{"num_hidden_layers": 15, "intermediate_size": 576, "optimizer": "adamw", "learning_rate": 0.00208, "beta2": 0.98, "train_tokens": 808600000}
MLP neurons of a small language model. Each row is named by its layer, matrix (gate and up: input weights) and neuron, and shows model dimensions 128-255. Each number is 128 + 24 x the weight over its row's rms, rounded and kept within 0 to 255. Numbers have three digits each. A neuron's up and down rows have the sign that makes its largest values positive.
A block is one neuron, or neurons of one layer that tend to fire together. Before each block is what it responds to, as a language model described it from the Wikipedia text at the highest values.

Description: Mid-word continuation pieces. Apostrophes inside words (O'Leary, caliph's, Shi'a, It's) and suffix pieces completing a split word, such as author-ities, major-ity, di-ed.
L5.gate5:137168130123129140160169143124180111128119125186144150129144150086162157113104107114129102098098110119153116144141130142090110143114099116146145090132136141131090141142161122135108110091102137147130135128126055157142149132126117167128140073157140108102092128114095127128161136093145132090175134109134120178133104116092142156139116130164154110117116165138154080110118108068113138154141
L5.up5:144156093091141105132116117190141142118146153087134144098110119104146160088128125113173101088090112121129122130140155182106095084114097113163129120110123148155132120137118137107096139125132148118115164147168128156157138116143114140145119096138171115086135162145099162127134149130123084117129154079124111150081110127137101152071079157136131113136131120127149128106110167109135120087085
L5.gate27:122112117108134136079095155114119136071144137085112137150151134125110135142104122121109148146145129157111113149152159120132151137158153139159144124161142122095138106131119170100172129125148144118146112104100131148174096125095158126151101065106134155150145160091128121089140095138130150135101103104156125110145106123104148080158132134145076184090161154164125102142088104121096134106107
L5.up27:168095117118104133204123127178129096097142105131105158095107164080156133127111097138143146092078107124139132118120110139123130160140130145138150118137117105133174124070147095118089136166116171154151119140119139140105138115134104124125124127113147124142161122110131103080101153103096172125112116126093103130150097152133146108161122123181122191157140160157121110098132090126166100134139
L5.gate116:104125166132118120150158130220109132129176115113140111082102142123125121142102096111084139127104116147126151099153170132128122133116157099130111113100184122104113110100129116129105168100180103133106130129118099150111128104141139085128133116153103104100127148106152111089099169110086073124128142102113157128117125131110113124063133115125144145129141135122137134116153073140143106146131
L5.up116:111135105111153079107122143121102145105172154152138141120148113138113138136095138142116108121130113055110160142168103157108101137095089149113142143125190140155110111159139145142155109131072106111121132110140170155146130121074144118146164148123082139112148133139133125122147060145090130133122136171099101128115122123097132101136172118104122154138122134097171120128141131128169131144138
L5.gate158:137156143133063118123129208184121099167101150130114161110137136102141161124128105127130130172114141181165169151140100139128139122172150100137110103154145087107170140096120113088156100145119096147156092148112088183124109154095129106138085089114125130140115155075152115097130196115093090122142113138125156110168140149117094138146164123122163161122146119130125133101096129132103141115118
L5.up158:113153109105155137075113132085098174131093134121115120141134109098133107101100116097151112132126098151137161112119092130109118136176152114151122125128132147128129128124099079117143153122123111088145133096150122126155114150100117164113145101132124122179115132130137141135139158119116129124136122145188167134121146118167095144137113137140096129123123117158139106138109106145106151161166
L5.gate397:144139089124126181123135131102081086118122117169120138108157147088166111102087121125155145145130128160123162089166119116143131159181095117143123129131115120094153112132167114160119148094129131166168140110105063133122147140139102160085141086111136128113113151133140145140140124145101129098140110119150146136135135123130106130130119128148152175086125148133164121089128082097066157116129
L5.up397:131128096110121138123131151159118085121123156133097134081087130128110116129109116136156145110102076127117138127138110162150142105144105152084168104111162147096142161096147168108148094131149139138131113155144145131130088144112101113128152158107153093132154097130130142122138113078167160136137145132129124128133147143139116113126128183121085124098183133143119179121106106110115160140120
L5.gate475:138173131100127124105170106105108137152106129176126158173159127098151120140064151156112113132127130142129140138079140101115157116144140099151131110133085091114135181125159106055124135140135142162138117148125071117135158161156116097155081135133135127136092146106071130121131149131097077191132112160102122150144138091099128103100115152130136098134128160147117115139158129075116128096083
L5.up475:141088121120113136113134170127090113105106113111121103113122185126122097127160139173110175127146183133135139131136132125108125153168154158155122131134185160159061154093112142098102146151134134111169152149108149153127142163146148113085125122099120151112108139119115115105072131181137103079141126153125154121162109151147125117168192134100064130132091123115081098131134188115112116127119
L5.gate497:121129172136125150141163129094164137154151117100107149151139134094136104127147127169129119107173133134108138063106136095107125122093148121092099106142136091065094144114158109156160110082133155153114137141113128099169143121092106142094137142139115129150139130099096119141117143122086120094100111100102140128088160078155115111125115173150136174106148105144133113143119114072104100087121
L5.up497:150147113103145170110177111171131068111135138096153156096145144132115144119164139192117132121143086097090087126146155154129087116105135128128109168129125114121170148081145116145158125113167134150145103154098113158121124077080085141142142179124121119152152124128111112168137108159134132150147114095140131101094147135132144158109094114132093143106147128099129151161141106116128135129162
L5.gate547:157176131106102106070095155142129130135147159160130140150124178142119114151101135113121121127150126165112119121132090110081130166160165119146107115133145142115134117133122139119099141102095139144150107147115093138120111145096096130133125130108137150070064153119152107123122145131162097095103149130097136160129133120132118096118098161154160157164117115167071110093119144131143123129106
L5.up547:139092095107090101147109183158140113164158152089133149134118153127096136159097109117127163146159155111126126147093069145095134135112121096139118143098169112069125080146109134103123164092140147102126138109081116134092119149126152127151140134144110110112123141134156158112112117118111079113092131098169109130100144180147158152120093145140131139149114174101156121140188126108105129135136

Description: Inside proper names. Apostrophes right after a name or noun, mostly possessive (Rio's, Galileo's, O'Leary), plus mid-word pieces of names (For-re-st) and New before York/Jersey.
L10.gate125:115165163126141091121121131130121150129119117121140170092107128119155165111129130145143117105131113155097068150140164165179145134098146114122149103112160134121161129139162120117093130151117120097138135155076149143095162155182107167119065076101143139119146136123112146117083119141102114108122125174141100108136087126135105130118117138074131144154129142152137148087114150068126162142156
L10.up125:132134155151129163112148148152113124093118127146146139129119153148155129114129140099133156159112070140127121150134126161177155127180172093111111109129068114153121150125111116103117151144153125149088116107088134084153109116090104139101094089129144140146127129138148074084145175135123142135087126128103105138136106125091105128150156147129136112109131120125114106126165143149157103159106

Description: Given names and months. Given names, their last word pieces, middle-initial periods and month names that start a two-part name or date, e.g. Robert, Jack R., August 1.
L10.gate165:120155112128150116143097124135156064178127115157096123120081120137141126102135172078114130149075094158079110128126162110111131156101152119124120116096142118129132135154136136109102145133149118111073116138102110082115154122117116149094130109135128156120091117102130093072102121107108089125114104171164091147182127147102118116134118150116118100110123128134138131114091156116120154171171
L10.up165:128134081119148138131085143148120142148139091141126122127144117130101157160167145101150146153090105154073115125098127106154143144129114150109157106106149126160142177135137141129149103117077142114178085155093100102172131113079136097127108132110133134111127137123105146135157143095170145099093123163140113177162160160072094096166135156116183112197171082136141098117133132117129112153107

Description: Word-completing final letters. Short final word pieces (often a lone d or t) that finish a split word, chiefly past-tense -d, as in complete-d, place-d, bough-t.
L5.gate8:183146104140151149135138112137131143125160141140124153127096102148174168122141103130106180143131100168085132121192137107100139116121143110142148123131156087114121148160150117126109167123092114194147182169093123096123159118115125116087129111102128135103144164119157124115147126165106133119079120152123073156161137163105137170166135166081088184112121141105158141152142116125105128122153
L5.up8:105104086133124107130103155103153144111140112182090124144124157121128085171143142123089129158127133128104109145134143140097127130082109134147105127138152174098163070104119133091121148098127161119153135131063154111132136114117158115129143179146112129150110167101112086146116097106142117137101103129133120140118127125142114143145098110118129116123127150090120099118116109142114060121092
L5.gate80:169117109125140165131177149143119071123125119135120130115155085142133094107110122134124103127135193157137109092106098137100133132130136111126143137129147145124134110144119106097117134152112127136129141111093158177103151124131166148160095148101167150109107108117089124165086101130127104153131152109112134124132120108156155143162171120105150128130127125083145114181146122049123139109182
L5.up80:151170172113133136120140152113093139114139127106143150115140132165111123114153146162159127142114135159143135112144102131153119125085107196206108143106124137123099125193119100135170113155150146154164091121110084115117126111134120105170115097134136119139136124146105164114160071149093143135155146105149102122130112119114122108131138120109102147135124106132163096170140119100111141146143
L5.gate135:152158122154139173148110121134106125139143103196161163179103178143140124122087091133097146095121109095141153114174126141118089124161127137105123117149075109134126110086125125129089114148158184104128136104130134128137160130128113106135147127121125148135121142106125132130110146087128155136147130123138098150102085094114090139138130139098109120134113169147094130116118119117149123129163
L5.up135:136144140121136131137161141096123098101115113143114137105147127127123117128137155124092109137174150184109121159126127142120141099156112091103150109131086127133095136135135139104156152148138147148158135125136089141172101133132119100160130104188125127127139144144141119153127164129166117133129139120153141136072140125147187143106085118098095126099177186132142164106134150159076147148116
L5.gate141:118143133111140138152154132154186109128122082110141146118143177131130132147107091114146123105109128146167096127125152137135102155092149132143134092133124192119114109094140142144161109151181133113118097115099131146153103092119126127151127127178085111085145140082153158146133126131131090144126131154116083162137139115130114114104130128110106134148136126127104140146107119126107151112119
L5.up141:140152084143125089133143106144188100166126106135104130113099154124144120122115101124139148155133125099110146099122121155127134100102111112137141123167128126133127151150103073109090167106114107129119138115101124094129154114160145129147132190131137147107119129143117090125119127162105110111112134085120102120124144149160129122106154089148143090144135126092184125148138088120092144131135
L5.gate176:125140117128098165093144122120125120177128108111087147121126153150149093152096115117085182145132102090102117103122149164060157145138125144093116090144078133123097097125103132152110137117128145104162118104093149132124110102098168124172170090083114112165125114108135161136163154181131140115068097143141111120141181104196170141136111160103136150152126139156125122102102149112098137119121
L5.up176:142123100133171106098153130101137105145129132126138125110135113135105134129142128148161127138205116135106151124163166095126142127127141184140119137169163157135103110148126149085107152196144187130134130123115093100142110161115150083130143169149085123145120156100122110105128117143112159122119143153118138145106094155142080137099137126124090148127105141106141116179099101102154119105157
L5.gate248:153139132088166117116117135120165122088128122134153137105154144120159145140088140124121128174136158154099138136162136143114152161117154124142099124154112123098105142170083126143112119114130091147131170117133138141182164124121132126104143089136152125142133112132154080106137188135077094144112134141122139184123176148120185150153120143128110170185159135139110141172155138080108152105130
L5.up248:155118122108074122105132114189162153140104118162141102114157095120148132149167103150088141145087099158147094173148142104173130131143114124109092144118126145070152123160133098152153135080127128154143145167116120151174160136128104124078107129116142167096109123119181143126102113138133129112142099132158096125134128113145107100094147141162082073130134118127158143144139126115095097137105
L5.gate281:119126125161128209113134146166125095139128176176096170139152131105134091147110104116108152140117116122070160135136140077121127096116121134152077157168108107101130142174169176135143142121142097096149089130130114141141116143152100112092150137103092115124143113123112115153145118123146138169125110112136096109087135127102130110150103103141152137140188145129119140165131094123096099134153
L5.up281:151101124127110122151139119144208131152124097133088103118121131115100133126152137103120096097171097126128158111176198132129124142111134132114118119187150139102118157173141110165093128118094195135127130146101127149122178146135107108131145136140117121065131152130120144096134153159092109067174111145113110089120107171161079116122171136144121103121117153121115146104143088123113146103115
L5.gate457:159119125124093179129143138140134087139089165151126138137129171143132145133148109161085113137134102146100155127106089157122116121131115117132123135139067127104125168159144117154153144115139084137117112162110162160165139128125090090136155137159107127120142108120149123157102115120120171139098111163098119123092108091152134141128132073112137134103135170177144108086119123092128114137134
L5.up457:132131131098131172142124129141130118125135139147139119133133147103128131160118130147134094134131080144128139146136133131172127077115107104131142156150145083100148130113131131162122171148140063106112130133153098160164139159141134155113159150161081138117141164124102168144165120147121103120120160103142112137110160107082151132138109146148114143139108138135117130118116127068167134167122

Description: Mid-word fragments and initial periods. Word-internal pieces right after a short prefix, like the period after a capital initial (James K., D.C., N. S.) or Ar-ab and de-par-tment.
L5.gate78:083096148133136130170114189154170114157099114134131089101133170106162128158139125147101102143115113156140137141134161147106125116149095114144148116162117192116153100101156117098094115099079144153126111146127133154121129148134077129107126115118128108109083173117091095148121138084147132109131145123113141151161119130112078134172148097119154104124091133137104125106087111148146080104149
L5.up78:102139136122143113143106114144111130110110136098130089105094072082094144116086160130149086173140085142123100099128169162155096138129175096107165108152132111143152097136141169151100104145127108100112138163121161100120132120078113151114152145122103081143129127150136126142152147117086176143165131154146111126092130109095134170114149123144077150133160096135099079122135117134121117136099
L5.gate86:128112092135115129159115147147128118111106140150133123151149123113102142131161076098150138113112125126124090111138100152132171151119107097108153113156113108135157139090146111126104118137148111098171110132125123096151061125143144155150143068134129133155135098140188103125117152087100164165074140137110117101137130120140140176143157142190106157169097117143066131078146110149104134131156
L5.up86:116102108104173136177105146130150079109105161126081144138127137090165184144169133140149125121149111125069111151093139135130101149177115127146153110139124086151120163146140133161138111158146092096143150132162094149156146133140122140146119185106109079160122138136156127125170138099138126098177118124146086170158138158122071096135140152161124159123121148123129155093122114125138120121078
L5.gate320:080168088148154131166180107133178123137090134125052149130131156033149082116107131121105120142127106115131136142115177127141135175113090146160154147115143135112151125113159147145105102107147113117108128102111136113126059093082114152136160145153104124148137113101136119125160109115145138165145148112122109137106125093133164153123170097102130126097106091137119153142124132131157094103084
L5.up320:142109107100121098156160172143121141114155115132150154157169119126131149112136173151129148081159113140128131158113115121137122104121133118117168147175082136154161098108134156174070138148102094096161149099088154118121156155152178119110135118125093171098143133152151097157091103104136110119105156115111154110114122123128094105126117151153108088134120145124143154126124152143105105124153
L5.gate349:164147126130127151168159138150116100156123073166138144130118138144143143134129133132122132150192105149137123091120111094147122169168160149085118141151128173118148164121082152129136126143156129108139143125084136177097152121090146117101153142108074140113149147133159099146107150159119151118149159116132098126128128149123100157161134128157135189140165133114143130139147135124103077155137
L5.up349:086118097141133109145107135120110098109109148145123103115147143109159090151120122157123101099140102168060145103105106168123155114086165178099162132115128164157139136108130148100103118137148133138145111064151074103119126153106129108144169178129083115135136139135108156145163098134096103112110109118130163114114127154122097114127148098123168144146165105133100139120157141152137144106100
L5.gate495:099159112099133168143144169117089130154113124124149139093106130118163179120076150127149120100114106116121129150099129114084118111134139091123178126117108126143135112182146134139108131138119088107136129102164166117117135130103135158123127103093121145158133147098153132094150089121104122142117121056143155139182102077096140078150142135128145150102150079126102099123134100105142183150176
L5.up495:104142137091133140136091097108156088103079147130106164130157121095167090171146110177138120127133128151135134115133128139101157114139176126130148138154144070147126166093143125108125109161116122147144143098124130127123111127104162170105084160099150130138120193131129101168098138092155143122114117128087119119168167122127149165172150103116144128138125154116101121113134110092173082090122
L5.gate499:114110174172141156164139161106147133094133144108134141151129120136104130093116130114107139112146138125086103148118151107085128130125137131137119089132111144144136081098077138134135112156123160104142108134131114119138119178146115154075132121125159126146076138093122157130099153123088109124138064137119143155109139099112146123116121068118117124090155151127106121145101159140124105123128
L5.up499:096171136140120144131157126115137104138145130154101138125090142181154142150110111085127149115095138136159112131100175155113119126146098114142135114131096162110154141096128144137140148111080103129141118090097129092157105125095146135144154133156074158109127119118117103151114113156155084134129113134178139107133148119130106139122102137126100095123137091115103151125112096122102118105132
L5.gate515:113108126129155116124111155119142123131098076159153142096149139103141099087127168136132104112136111152156174132118119129129124157139103107160120084128122141141148158110140141123105114150127123153137143156140095124154111092096115107109117175143101123119109190101077151138147100093127111146091127136077127145171123137133121137153137125144115128121143119138123166129116141128141125120140
L5.up515:112123193130149126142114118116123151110128134149091109116108097084100134143121108130134107144072104121110121114115147114095118167120159111126095123101131130127131105126163158142111113154082117143130132130071159114141151106118135143074135116113168129176151139112121129082103156088130136129095116126127112151132181144108127137162151143115115142129150111164130095101154113151132152180118
L5.gate539:105161134135125104152151129114111127119065134174114152096083159083120137131135139158133111124112146130060106099055144092136143170108096121133128088119132144137147165131164144179105110142140129114084129107066115106133109123097160156090135140136116119140105127099094156077139100145123125110122098110119102122165155098129126147137127128142121154160137137130114171170149116093157116114104
L5.up539:149117128098158134104115119108133108127105075113095128145154117109167089149156103129076176123147164165137160113142152149116102148120106124087127151152127152103128138105136154096156112120138135097140153115159111158172097146132101152093154126084134130147117147152123077078123094125157103104114082095133116146142121152181112096102136124129138154122153149134140119148122124117127078136102

Description: Auxiliary and copula verbs. Auxiliary or linking verbs right after a subject, before a participle, adjective or infinitive, such as was, were, is, being, and to.
L10.gate215:097083165108110173171171110193116084099129137145136117144116150096171108119098114126096101145177130121118164161144113092128144190112101125150111147132123142150144111143114129143104119153112106125118129101162160123144121134145141147143172152123102136123132157109101107128119091121171146168124116142064131161106118118072126131177090122129149115136103124140136127129112129114111085147144
L10.up215:097130153136085158128167138119104123112120146111119117166150146114130119131125160156126126126167095134116145143169103108133128165100128103188126148149130166162088109109178139132112148104114111093141163149161123097175089126150179137122119152132114147135120078141116136179107088146142131160136133157098109133107102125070153119133082153148156112115123133136160140142165137091124101145123

Description: Word-internal vowel pieces. Short mid-word vowel pieces, mostly "o" right after a word's first letter, as in R-o-ster, R-o-ger, w-o-unded; also split " so" (solely, source) and " of".
L7.gate11:116118119153103128059087126098145138154138146136097112159086129118153142142146184121098147155142168120104119099112115126120167115108138115106142083149155131138124141120140133128177114161128108134133130140118102135058112108070155121068178167098081127113102114112114155133124135137094093118110097162140131139159166126118124109157106153103127148150135145139090113088140147105128164133122
L7.up11:168140131155099153108107149089146083124129106140120110167157109172143141133131111146103145144144143106157127152143150104147121104169103106135135159126147127114124130151129142155068131167121118162137144129088130118111156171153125121138155126156092168129125123093144097187132138126142143078111124133138131114181136100099159158133145097131112085124124145129121129140116118124114094118151
L7.gate37:119160139131136113140119152149171133149114131162130116165120109166134158116111158139125129140131116168140106137138111114141132119128171155093147106114114148113155140118115122132107163157137088178099162128116132107095096182106131173098117137154105119170133163133134123127124129094131129090131114144095137137169166112140107112112171122116115138122074160133147161119181132111163095138137
L7.up37:139130147195106148101136143118104152121151112112124164110117127119113130103168160110114143145123110103130107123126133092124140107136100103149133110141157171135125132135145167118102120116120154110111149094116099100135142136094151093159148113129129140142098101166161088143093124132081120124114166125135095126185160106135093082119155132162113156130159145114159084113108140172110142118116
L7.gate143:143140125117111151138132144122201122159136100157128123084096137080132130110130111127105139114113149117137125159105112123129191123194116146133133137139088098088101126104102100114123150112106140122107091122102122146145097114094113109116107104175142123135072150115081135111104128100166145157120095168153148134135139111143144150141117101115129151091123136130125150175131081144104162141116
L7.up143:129134163125161133156134125116123117089122152114102083083115145122132124127080077172139122067128155108114115132123111129123149107170100135085132145148080102101162104103113077140091149132148101129081099091120120112137084129107129126088129144132147085110137128123145116119115127118159165141090146143154126094158156119124136131092119151136156160085143134120096128116117107124151187088146
L7.gate242:116137115130118142144120162113117076115152119161126102168140136149157147129133125089149111119104156146112112120086145153121164163177103095118092089136140172129134143102143139138125112102115117109141112129110115146111090112112104116105173092143166170147122124132129142124140100104151147119136161116083144158128156116159080152184117106147174165113124123146143140127139146100139159131157
L7.up242:140101136144145165120153175097166113116116111095133102117124139166126106118177099076103078164101115142117094079156106144175132168153138100128104131179171155136156130102119094133171147153139126164097142133128145140156108159106136134156149135119130131127107162166192141149133133097146147101123135123127153166103132123168123145134150132091138124132110138130128149104137151146092099152162
L7.gate359:132117112119121106093194143143096129140123154155155140123148099144153129122124155129095120123130117193140136123101105149110134154105155093154146122129139145151139132152134114168087132141161122134162133120109125150118131141116113099077160157164085149106112112088153112183122141154141135145124169119104114115160112112172115133118106114112127123175119108127126123102117170176143060128149
L7.up359:120132146091165140109143121111105088141145127158164165147115132115130141130113172119132170124132136105185105106117153116118152153147156096080123156168153174132177072113131148150132202105118122180145104153149152127108128109146090093157184127136144135141110112139137123174138129101162096158136109143104147117141159148122127143129121152121168118131118078147094117100143108114107147110161
L7.gate369:134119073116078133128105147136099107139136169134080112095109165094146144125153082133127136096112155149145121144122108130063157148121115126132155118135128153129143160098159121158066104122132138113133126093168135177135183101085113099141160102122105145114101089100114099164122101112155072115128138088134125169154151138100088127201131124143129081150104127140124142148161133139151152118144
L7.up369:111145096149106136101110137125121158142141162115146114165132094137120102164123129128164153153099143159122085100175105133150160121152147085114149138153148158107161125191119140134153117160151092118099125124123110115098140079137151126093113162147101130144133103128165114143127132124090146114147123111150151171155053127092133150132134124135138128142133128088132134116129103175152105149114
L7.gate387:142157122120111150140121128132192133132179134154154088134115168122165126153139114121104136147149183162130084164104107126148143146094152072131164116101100152155147129127103134173126083165181111117115123110111129136160138135094112099156101130130115147183130170133173141111136150079151170062111146129127128143153145139083165071157133136134108137132126095145136102105107099132133144118172
L7.up387:113096128099146137129088115106099182127120131120147085136133109133111139097143144158101142179117113143154103157106132157201091150141139119099177126130086130144137085137135130138166136170113091134128161130136115133160128125093157162139097123106108123147128124151141156117101136126116157123128134130127102147097100088133116158138152140104133154109124105124138128096132139143122109136097
L7.gate529:109117129077120120100107154100144139212113133124147179105147131080130178122087152112138136170114129112116138069135153089132160127136142105116123095129162140128176170122124140136101111145140118138118120089136127095069109115141103126071154130151149124135112123105098153142129140130145093132094116074111158141111131113154138139169138134148135144107136193172093104128111108135105151138155
L7.up529:133133120112150142113134168135133137168109106117151118164171093111096148219136158153131127147145120134102121130102069114148119117142120092124135139127133155146154144131147078123106140121123142082055141114090141153118137122110127123137166089140141112107125129138165138111117154133150171114116144149079131156169162116129139120114115079118172124141113072117105136123140138144121113102107

Description: Past-tense verb suffixes. Inflectional endings completing a split verb, mostly past-tense -ed or -d (walk-ed, man-aged, direct-ed, feature-d), occasionally -ing, or whole verbs like won.
L7.gate132:143134151084132101150175095144103075157149121135110158153096147141137137160141095100141143128135122158120085150130133130110144122095110129081111140133124133118135110110111058111116134153138136149147138157083116148135119082117091116140130159140147166151141122107099140139100108143157077172126132147124095139147165084199127141111147091097125134102102173105122105150093137132078090076124
L7.up132:128131158119093148075122103088124085120137122095097129134154083133137139105107082175131123095134156125151172122104174095102109123072162164118107103160133158107106126193100141111108130097139173115105159136140116143150141149119093100103110162160097117116132129139152137107159099157145110184108140171137164146160145105152101103140141137156180154115091128162176128122102145148124148131161
L7.gate158:101122103145090150105140161141163143155111131174163083151138159141088138145130103116107138130098076188089166126132094121102168134186108091124131133130129122151138084123171096122098147166149146120146168108086167186141117092136095116133171115152145149105115111105117120155111132098158164131115148132122121145121126119133111142210122139187141112116131135146135145139140155108164114135158
L7.up158:139146174084099157102131147122137116134108113127148181108149151140137123088147141130111116137133155114174079164103184133134137169101113165069128152130139153135109144135138117157169129146090111112171095170097181112186164108119111083172122100138118156140102156121127127069110089179148109145166132136128122139136118092150127122160123124124117130120133142123142121113088139127129119150110
L7.gate279:137135139103173146106115150127136122115113107113116113089155103110116101172120106095133126130143148138101099152130091122145140120119119108113141126138156096124096107122096092113157136161095154123132105095106101102112105113084167107159091095122144143120138102149140119119146106135138123134145125076101098084123117074134171180149170142161128153121109153097161143095177135131105190119100
L7.up279:170092123139137169176149108125141128115168160093102125113152179152150113113147139119138106126122120116099137126126128138115124118137117136112138129135127149084114165104136144183157103128125104123119158161102130120156143150116162102126157117146118150112108146105111142101115106120146123139127147084082171132137110110130175123127143120115122073150099132148137134147115149107101134114106
L7.gate358:166111122188131110127125106149115084114141113092146158121145144143133123095110081133059115120154120128148146163156115108103124129180098131143134145114137119115114159134101171147159152138128139128158099158093084158127138101117096157127158135117149133126138129100148118119140106104137172119119108114081158107179136087135131144105111156080120089146125132103140112126169112127116139144139
L7.up358:120102126153118119121116135126106100099123173144108148093122141127168103107091107136105076174146107135099136132117141127162089115108122077147130141144090115141130161107151172133128125112179121084097093143105184149140154134137112115125196126086172091163123131100090115139157131134139109142169099112120089099103125114100180102131131082162116161136153113116131121175146078158124140132124
L7.gate507:108138147133152127151140108147104145157156155112141108148121145107179097116101067124130128094124151134088101121137123144114141134184148111129127142153111119135123113129118082133157112130165141113175132136105073160098094176119113119120109109148085098138148131134064082098115176127120100090113127172122151125159135165128116122137119182086120160093141188125176107107082114139132127120125
L7.up507:142186137104136094127150128148141157144138093122140140121141123116141132125133150083130105149161143125129137131110140092131119124138094106149098086142079111162142140160124139113100107092137161131097102132120101113146142160184093119138123103113090130139102117114119102180125164168124135150119125138124133159106110133076146147180091128133126120141086147135143114122132153120088109126133
L7.gate521:141154160112141087099177164125125132147136120097126101077127135102133116141106129094135116172178118099120145121146165130134120161113140153077117115121133093123142138152115191118119078173161077154130132120090101185159148126154130135110099142152109150110104157129123123096130105121123176114145100139115092134099161079113104125157167122130115169144102085121112151149152107115174137137131
L7.up521:107136142098110123148108134110179190092129134166159196139068131139140116118182058109121157135158123129138110141119143150101106090118146142125151174116142147151139105114131124112103134095098123166173151099107140114119147131143128126100110143149123149110143108152137139096121149104133134081108146136072111101138136133079135150150181145137118135119126173108134128116114141165129147089078
L7.gate557:162181130118170135118126093130156129131115126109099143132129108147101130140119137080124114153100140135147155161139121160122143133104135121141183144123152139094057143121103109115142157122150068105160135164139125152165155134135124101091117149150107112154121140130139124176141118109128181151139117144116116119116081117149146107145145096195119128140153122116109106118152097104131110120180
L7.up557:148107111111109134122119104098155103096148162142119110086144148174140125119149109154145133115146145110142107128157174122094129108127119120128084127195071112140109102132156125118135099161155088162125135131069086160096137089137128096147134172146165116128122127101099067132095150094103145121104115163075111139119109116053179105112128113153132132137098119147135161106123127118083122070119
L7.gate575:157166142106115132114137115126132139126149198151139130146121135113143121105171116121138123116151177071107107140144138097122145138129142160095138154146141116122113172094117173141096103111154154128150160130067170113101126107092123112148112092124130154125122142109129094110136108155110130125121142152115111187109130123114137126156118162093111099154097127135174135146147144098120159159134
L7.up575:130164120136116112136119091090184125121086111114117135141153154126108126123124124117128180139126175143109138105116163139122094141111149147117124126173120138110112135115137132110140120144148127158117155136134186103154123130196118128133137061128116147147169145130149146184136113158111109083125089160133123144097070116182159095087079123137110137102149141140121101136131158162129130112144